{"norm_eps": 1e-06, "parallel_block": true, "init": "uniform", "init_std_qkv": 0.0227, "init_std_down": 0.0, "optimizer": "muon_variant", "learning_rate": 0.0066, "warmup_steps": 200, "decay_fraction": 0.253, "z_loss": 0.0001, "max_steps": 11319, "dataset": "wikipedia_en"}
MLP neurons of a small language model. Each row is named by its layer, matrix (up: input weights) and neuron, and shows model dimensions 448-511. Each number is 128 + 24 x the weight over its row's rms, rounded and kept within 0 to 255.
Before each neuron's rows, "fires on" lists the tokens most often at its 100 highest values on Wikipedia text that the model never trained on. A number after a token or word is its count.

fires on: " was" 15, " is" 13, "\"" 12, " (" 10, "," 6, "-" 4
L9.up710 [ 71 129 137 157 139 108 182 131 146 134 123 138 115 117 127 155 127 118 142 157  99 114 140 123 156 138 143  89 101 114  89 135 160 153 120 144 118  90 131 185 113 137 145 129 160 149  93  90 170 142 134 153 115 120  95 137 161 139 113 122 134 109 161 141]

fires on: " County" 13, " Fort" 12, "iv" 9, " fort" 7, " Port" 6, " Lake" 5
L2.up729 [134 100 148 126 151 137 116 114 125 135 124 142 165 160 103 175 111  93 126 168 104 146 106 163 123 142 162 146 120 151 117 118 154 137  98 100 139 134 117 184 113 135 145 136 121 168  96 106 105 131 150 106 120 135 121 145 123 136 115 185 167 161  92 131]

fires on: " w" 18, "end" 14, "w" 11, "ew" 6, "ep" 5
L2.up1079 [139 164 136 155 100 124 146 124 153 132 147 200 139 128 151 145 104 147 121 147 159 131 122 116 144 111 133 150 106  99 139 143 137 138 150 118  88 183 118 102 125 132 130 109 129 152 113  94 115 137  84 123 114 113 111 150 130 119 149  96 110  99 119 139]

fires on: "," 17, " to" 12, " who" 8, " and" 6, " Li" 6, " (" 6
L9.up164 [143 120 145 113 131 109 127 162 100 124 159 155 163 136 124  92 122 158 171 116 118 106 124 123 131 105 116 128 169 117 122 147 125 122 131 131  80 129 182  98 114 122 131 157 140 118 129  82 109 117 169 138 109 108 137 163 103 100 131  92 159 145 124 167]

fires on: " of" 19, "6" 14, "," 14, "5" 10, " in" 10, "4" 7
L8.up115 [104 124 141 174 162 134 126  84 141 126 113 135 112 142 114 154 121 103 129 129 159 150 126  94 166 119 150 117 132 155 126 140 130 114 181 159 128 100 109  97  99 159 144 127 161 140 135 120  94 139 107 144 136  89 130 163 106 171 112 141 119 106  83 131]

fires on: "W" 37, "w" 13, "8" 9, "ew" 7
L7.up426 [153  96 140 192 159 154 136 143 139 134 171 211 115 122 106 151 108 132 121 163 165  86  75 135 102  82 122  98  87 139 103 126 144 103 155 164 154 130  96 111 126 121 161 148  95 126 133 145 135 119 139  84 134 146  97 134 138 122 124 136 109 111 124 143]

fires on: " at" 23, " the" 17, ":" 6, " of" 5, "\n" 4, " G" 4
L8.up826 [175 136 122 114 112 138  82 114 140 141  74 123 136  83 177 125  42 125 129 118 137 112 142 130 115 103  84 117 148 112 109 146 102 139 157 146  76 157 124  81 109 109 125 155 154  60 121 131  94 150 123  97 141 124  74 124 146 172 108 110 121 142 101 115]

fires on: " the" 25, " served" 7, " in" 7, " a" 6, " to" 5
L9.up431 [157 129 145 131  85 149  93 113 109 107  79 148 137 155 107  97 108 113 127 152 138 110 128 129 165  94 106 120 110 136 141 126 130 183 143 115  76 147 105 103 178 131 117 140 125 128 102 132 122 118 159 107 112  93 110 126 131 120 124 147 124 113 154 156]

fires on: " " 45, "-" 9, ":" 6, ";" 6, " of" 5, "," 4
L9.up722 [128 192 100 136 119 111 127 113 143 182 171 111  97 132 137 149  80 128  74  92 160  79 101 114 146 114 116 114 148 115 119 104 148 107 129 129 125 113 140 108 143 156 126 137 149 114 152 106 144  98  85 121 101 102 122  97  87 117 134 136 146  99 127  97]

fires on: " the" 31, " of" 15, "-" 7, " by" 4
L9.up100 [126 142 147  96 104 114 122 111 136 116 158 111 150 112 145 145 126 114 130  83 172 112 164 121 120 149 138 124 116 124 106 102 135 158 100 117 119 125 117  99 114 148 101 106 154 100 159 112 144 106 121 112 116 135 144 115 127  79 122  79 129 129  97 111]

fires on: " |" 58, " form" 9, "1" 5
L7.up252 [158 111 125 116 154 147 140 162 113 116 155  90 142 120  78 190 121 166 174 169 143 136 103 142 131 148 126 157 148  75 150 187 170  92 129  93 133 164 122 151 107 157 106 142 118 169 141  85  90 108  92 146 129 118 138 153  99  88 114 130 175 144 131  98]

fires on: " and" 21, "-" 12, "6" 11, "," 9, "'" 8
L6.up1060 [136 154 164 163 135 157  95 133 122 143 105 150 111 105 135 100 131 156 172 126  85 123 159 131 162 116 175 103 114 118 135 134 145 137 117 118  98  81 148 181 130 122 145 144 138 147 125 105 120 103 161 140 171  54 148 156  75 188  84 127 163 148 112 133]

fires on: " B" 26, " K" 12, " G" 7, "o" 4, "isto" 4, " la" 4
L8.up245 [135 130 131 119 125 138 163 175 116 119 116  91 154 144 144 137 135 104 111 117 135 129 143 131 127 152 113 152 109  80 117 110 129 133 102  93 147 140 157 140 126 116 123 150 134 152 151 136 163 140 126  97 131 114 119 141 107 149 126 140 145 114 132  87]

fires on: " " 36, " of" 8, "ing" 7
L4.up138 [ 94 159 137 137  99 124 123 144 116 115 129 132 109 113 141 145 201 107 125 123 171 101 132 144 189 131 122 153 137 116 138 126 129 113 133 134 128  90 153 146 167 182 123 109 120 105  93 134 169 129 137 108  94 136 131 101 131 127 105 138 128 131 163 108]

fires on: "," 40, ")" 34, ")," 7, " |" 6
L7.up1106 [140  90 113 114 113 102 123 145 128 158  94 130 133  91 140 140 153 129 120 106 126 106 129 144 146 109 106 137 134 155 181 120 113 120 134 140  80 118 144  86 106 179 128 139 149 137 113 126 111 135 118 142 117 153 142 151  97 117 126 139 154 121 115 137]

fires on: "\n" 25, ":" 19, "qu" 8, "ur" 7, "ä" 5, "inc" 4
L2.up662 [137 127 157 103  76 119 102 117 150 152 143 129 119 166 127  95  84 133 104 150 102 167 129 106 124  94 114 137 142  96 146 122 126 168 124 153  85 117 110 144 117 143 105 139 183  98  98 108 135 119 107 128 133 114 119 157 160 113 140 143 118 140 117 135]

fires on: "H" 36, "h" 15, " H" 12, " h" 9, " Human" 7, "eh" 5
L2.up1081 [102  83 137 160 130 117 145 168 135 169 130 143 156 128 138 130 128 166 183 141 136 160 103 145 110 108 151 107 105 121  96 174 134 144 115 125 126 122 136 101 160  83 122 118 144 125 115  97 123 119 140 112 123 137 129 129 173 135 145 139  90 112  72 130]

fires on: "." 28, "\n" 21, "9" 10, "ade" 4
L4.up6 [109 123 129 148 103 125 111  85 128 126 145 106 113 118 151 111 120 159 118 146  98 146 129 144 129 126 143 106 121 144 174 142 118 119 170 164  99 110 154 151 122 120 120 120 129 128 143 105 114 123 151 129 140 151 151 147 115 151 126 122  91 110 174  82]

fires on: " " 38, "ar" 7, "  " 7, "0" 5
L4.up489 [108 172 119 156 127 109 120 115 141 161 126 111 166 107 142 129 142 134 126 121  99 138 144 124 137  92 157 121 104 147 101 131 122 120 112 144 126 134 130 144 152 167 130 117 143 144 130 148 138 111 179 121 160 130  96 114 112 120 118 122 116 162 133  98]

fires on: " " 62, "1" 12, "2" 7, "3" 4
L6.up911 [121 125 124 146 113 152 149 131 157 133 134 137 113 117  93 118 112  94 102 111 139 122 157 132 185 101 137  90 117 101 103 116 140 111 120 138 170  89 156 128 137 103 122 125 101 128 119 105 159 150 130 135 105 121 156 122 124 125 126 147 107 136 113 141]

fires on: "–" 24, ":" 19, " (" 17, "_" 4, " " 4
L6.up1062 [ 82 114  83 178 150 139 152 123 120 157 163 153 151 152 123 142 119 124  81 171 148 155 149  96 180 139 116 148 131  87 133 154 148 155 103 150 124 134 114 171 125 163 107 108 137 150 168 135 120 171 106 145 108 107 127 135 161 152 131 137 128 112 134 119]

fires on: " the" 17, " at" 12, "th" 12, " second" 5, " first" 5, " now" 5
L8.up895 [169 148 134 123 126 158 119 142  82 135 123 126 129 116 150  84 137  94 122 143 180 128 100 164  81 177 120 133 137 126 103 116 156 136 116 147 104 101 153 104 119 146 130 149 134 116 154 158 127 130 120  92 149 127 117 165 112 163 143 103 107 148 112 134]

fires on: "H" 17, "ah" 12, "om" 12, "eh" 7, " Hom" 4
L4.up589 [103 120 152 113 121 128 160 102 120 110 153 128 135 111 175 111 109 184 151 136 111 133 127 183 143 148 130 133 126 137 103 131 120 122 128  91  78 120 129 117 169 128 108 145 159 100 109 124 138  84 179 126 126 152  83 136 112 113 133 106  98 102  95  71]

fires on: " St" 21, "b" 9, "St" 9, " D" 7, "st" 5, " H" 5
L8.up1078 [148 157  97 165  91 123 146  89 140 128 169 134 103 103 129 146 118 130  98 157 116 148 131 153  85 125 104  77 120 150 125  84 146 102 124 101 157  96 180 144 103 108 142 155 164 129 103 144  83 121 155 155 124 126 144 125 130 147 128 145 114 186 107 110]

fires on: " of" 19, " and" 17, " —" 8, "3" 6, " |" 6
L8.up485 [118 146 135 134  94 110 143  96 124 144 124 135 118 157 116 155 123 155 128  96 147 159  93 111 117 118 146 126  64 144 114 157 130 115 159 105 170 156 146 120 130 112 124 156 128 149 155 138 183 121 151 165 103 142  87 132 115 104  82 142 147 124  72 126]

fires on: "-" 13, " in" 11, " at" 10, " of" 9, " first" 9, " during" 8
L8.up941 [104  86 128  97  90 125 146 103 132 131 144 112 121 116 141 169 137 151 167 124 105 149 120 112 117 113 117 145 123 163 125 152 119 133 127 136 116 142 153 184 131 133 154 147 140  82 137 153 105 107 137 143 120  64 108 150 139 166 141 172 134 110 157 137]

fires on: " \"" 14, "-" 12, " an" 9, " was" 7, " this" 6, " more" 4
L9.up667 [100 110 149 138 113 123 106 155 132 115 130 160 100  93  99 141 108 103 106 108 120 107 136  83 101 179 130 123 117 120 150 151 130 132  87 155 145 122 133 153 114 151 147 133 126 101  71 105 149 159 114 178 177 159  67 158 140 116 123 120 100  91 122  72]

fires on: " of" 24, " War" 12, "ing" 8, " tour" 7, " golf" 6
L2.up830 [138 125 149 183 147 139 152  90 141 109 117 111 134 122 197 121 172 149 109 108 126 109 170 149 155 125 137 152 147 150 106 132 101 141 105 131 135  94 150 196  98 151  85 114 102 126 118 120 164 113 111 127 115 114  89 146 127 160 131 141 152 100 161  94]

fires on: "," 23, " in" 13, " of" 10, " to" 6
L9.up1271 [163 136 148 142  92 108 104 137 144 147 176 141 120 125 131 150 104 129 132 110 115 137 116  93 179 135 131 115 155 165 146 115 145 130 131 103 136 121 117 108 103 159 127 159 156 148 101 139 132 108  82 155 155 132 128 153 100 147 108 121 158 129 111 106]

fires on: " an" 40, " " 28, " d" 9
L9.up264 [ 98 126 115 158 148 112 156 128 168  98 160 149 130 124 120 172 102 115 127 130 173  97 129 147 158 125 121 139 129  94  90 135 167 104 122 127 136 113 105 129 132 120 111 107 127 124 128 128 151 173 148  96  88 124  72 146 144 138  88 102 122 129 152 126]

fires on: " the" 26, " to" 14, " for" 7, " helped" 6, " in" 5, " \"" 5
L9.up99 [153 162 114 152 139  92 121 125 145 166  92 160 129 146 100 119  94 122 144 137 134 109 117 123 107  92 142 135 141 116 102 159  84 157 136 122 112 152 141 112 147 119 160 119 114 119 133 127 149 106 152 132 136  89 125 130 112 129 117 116 138  95 140 134]

fires on: " |" 52, "|" 6, "idel" 5
L6.up18 [156 157 145 154 121 121 155 111 185 109  77 124 108  94 172 117 108 154 153 111 152 113 123 155 149 143 138 169 109 124 103 139 126 116 138 104 136 137 123  92 156 141 133 109 138 154 154 132 144 142 200 109 134 134  79 147 153 105 129 144 129 101 110 121]

fires on: "," 33, " and" 22, ";" 14, ")," 10, "\n" 7, ");" 4
L6.up825 [130 145 104 128  71 116 156 152 123  95 105 116  94 105 127 143 117 106 145  90  96  54 139 134 128 143 141 166 187 116 171 123 120 107 108 115 110 135  93 126 116 116 129 121 166 116 110 139 123 131 160 147 113 114 125 153 133 148  93 104 158 100  79  86]

fires on: " " 35, "." 13, "s" 9
L8.up228 [ 97 147 152 108 142 151 134 136 118 116 100 173  97 114 128 166 115 108 138 108  92 135 113 161 137  91 171 132 155 136 140 124 163 139 119 164 135 124 130 147  80 130 121  94 148 127 133  85 138 135 132 160 157 183 149 103 127 136 146 108  83  97 131 114]

fires on: " (" 33, " and" 18, "4" 8, "0" 5, "5" 4, "1" 4
L6.up609 [205 105  85 127 158 146 163 115 111 109 110  92 170 106 119 148 115 194 141 133 109  66  91 161 116 128 146 142 184 145 145 105  94 139 174 126 174 109 133 160 112 103 117 100 111 120 144 111  99 133 141 131  98 147 151 109 111  90  90 113  93 132 145  77]

fires on: " g" 21, " high" 16, " gold" 5, " hard" 4, "ill" 4
L7.up678 [139 157 136 135 126 147 183  93 103 139 115 111 142 142 128 122 125 110 140 122  95  90 132 120 127 137 141 133 115 133 119 153 109 140 108 103 124 157 104 137 131 115 149 119 131 107 155 152  89 109  99 143 128 127 144 116 127  53 124 117 120 110 131  93]

fires on: " M" 42, " G" 25, " S" 14, " T" 7, " K" 6, " L" 5
L8.up30 [162 128 108 106 141 115 151 167 148 154 129 111 142 112 134 137 150 133  61  93 136 117 143 101 125 125  91 119 147  83 158  88 130 135 121 167 140 149 131 123 138 137 131 135 134 112 125 117 121 139 154 140  95 135 119 152 135 125 112 116 151 136 150  97]

fires on: " over" 19, "c" 14, "oc" 13, "-" 13, "ph" 4, "uro" 4
L7.up147 [145 123  87  88 123 119 132 147 152 152 118 136 115 151 149 100 166 144 132 124 111 101 128 113 134 141 107  83  96 177 122 147 145 138 115 107 124 167 118 157 160  97 120  98  80  98 156 115 115 160 110 129 168 134 143 122 151 116 158 144 123 136 104 120]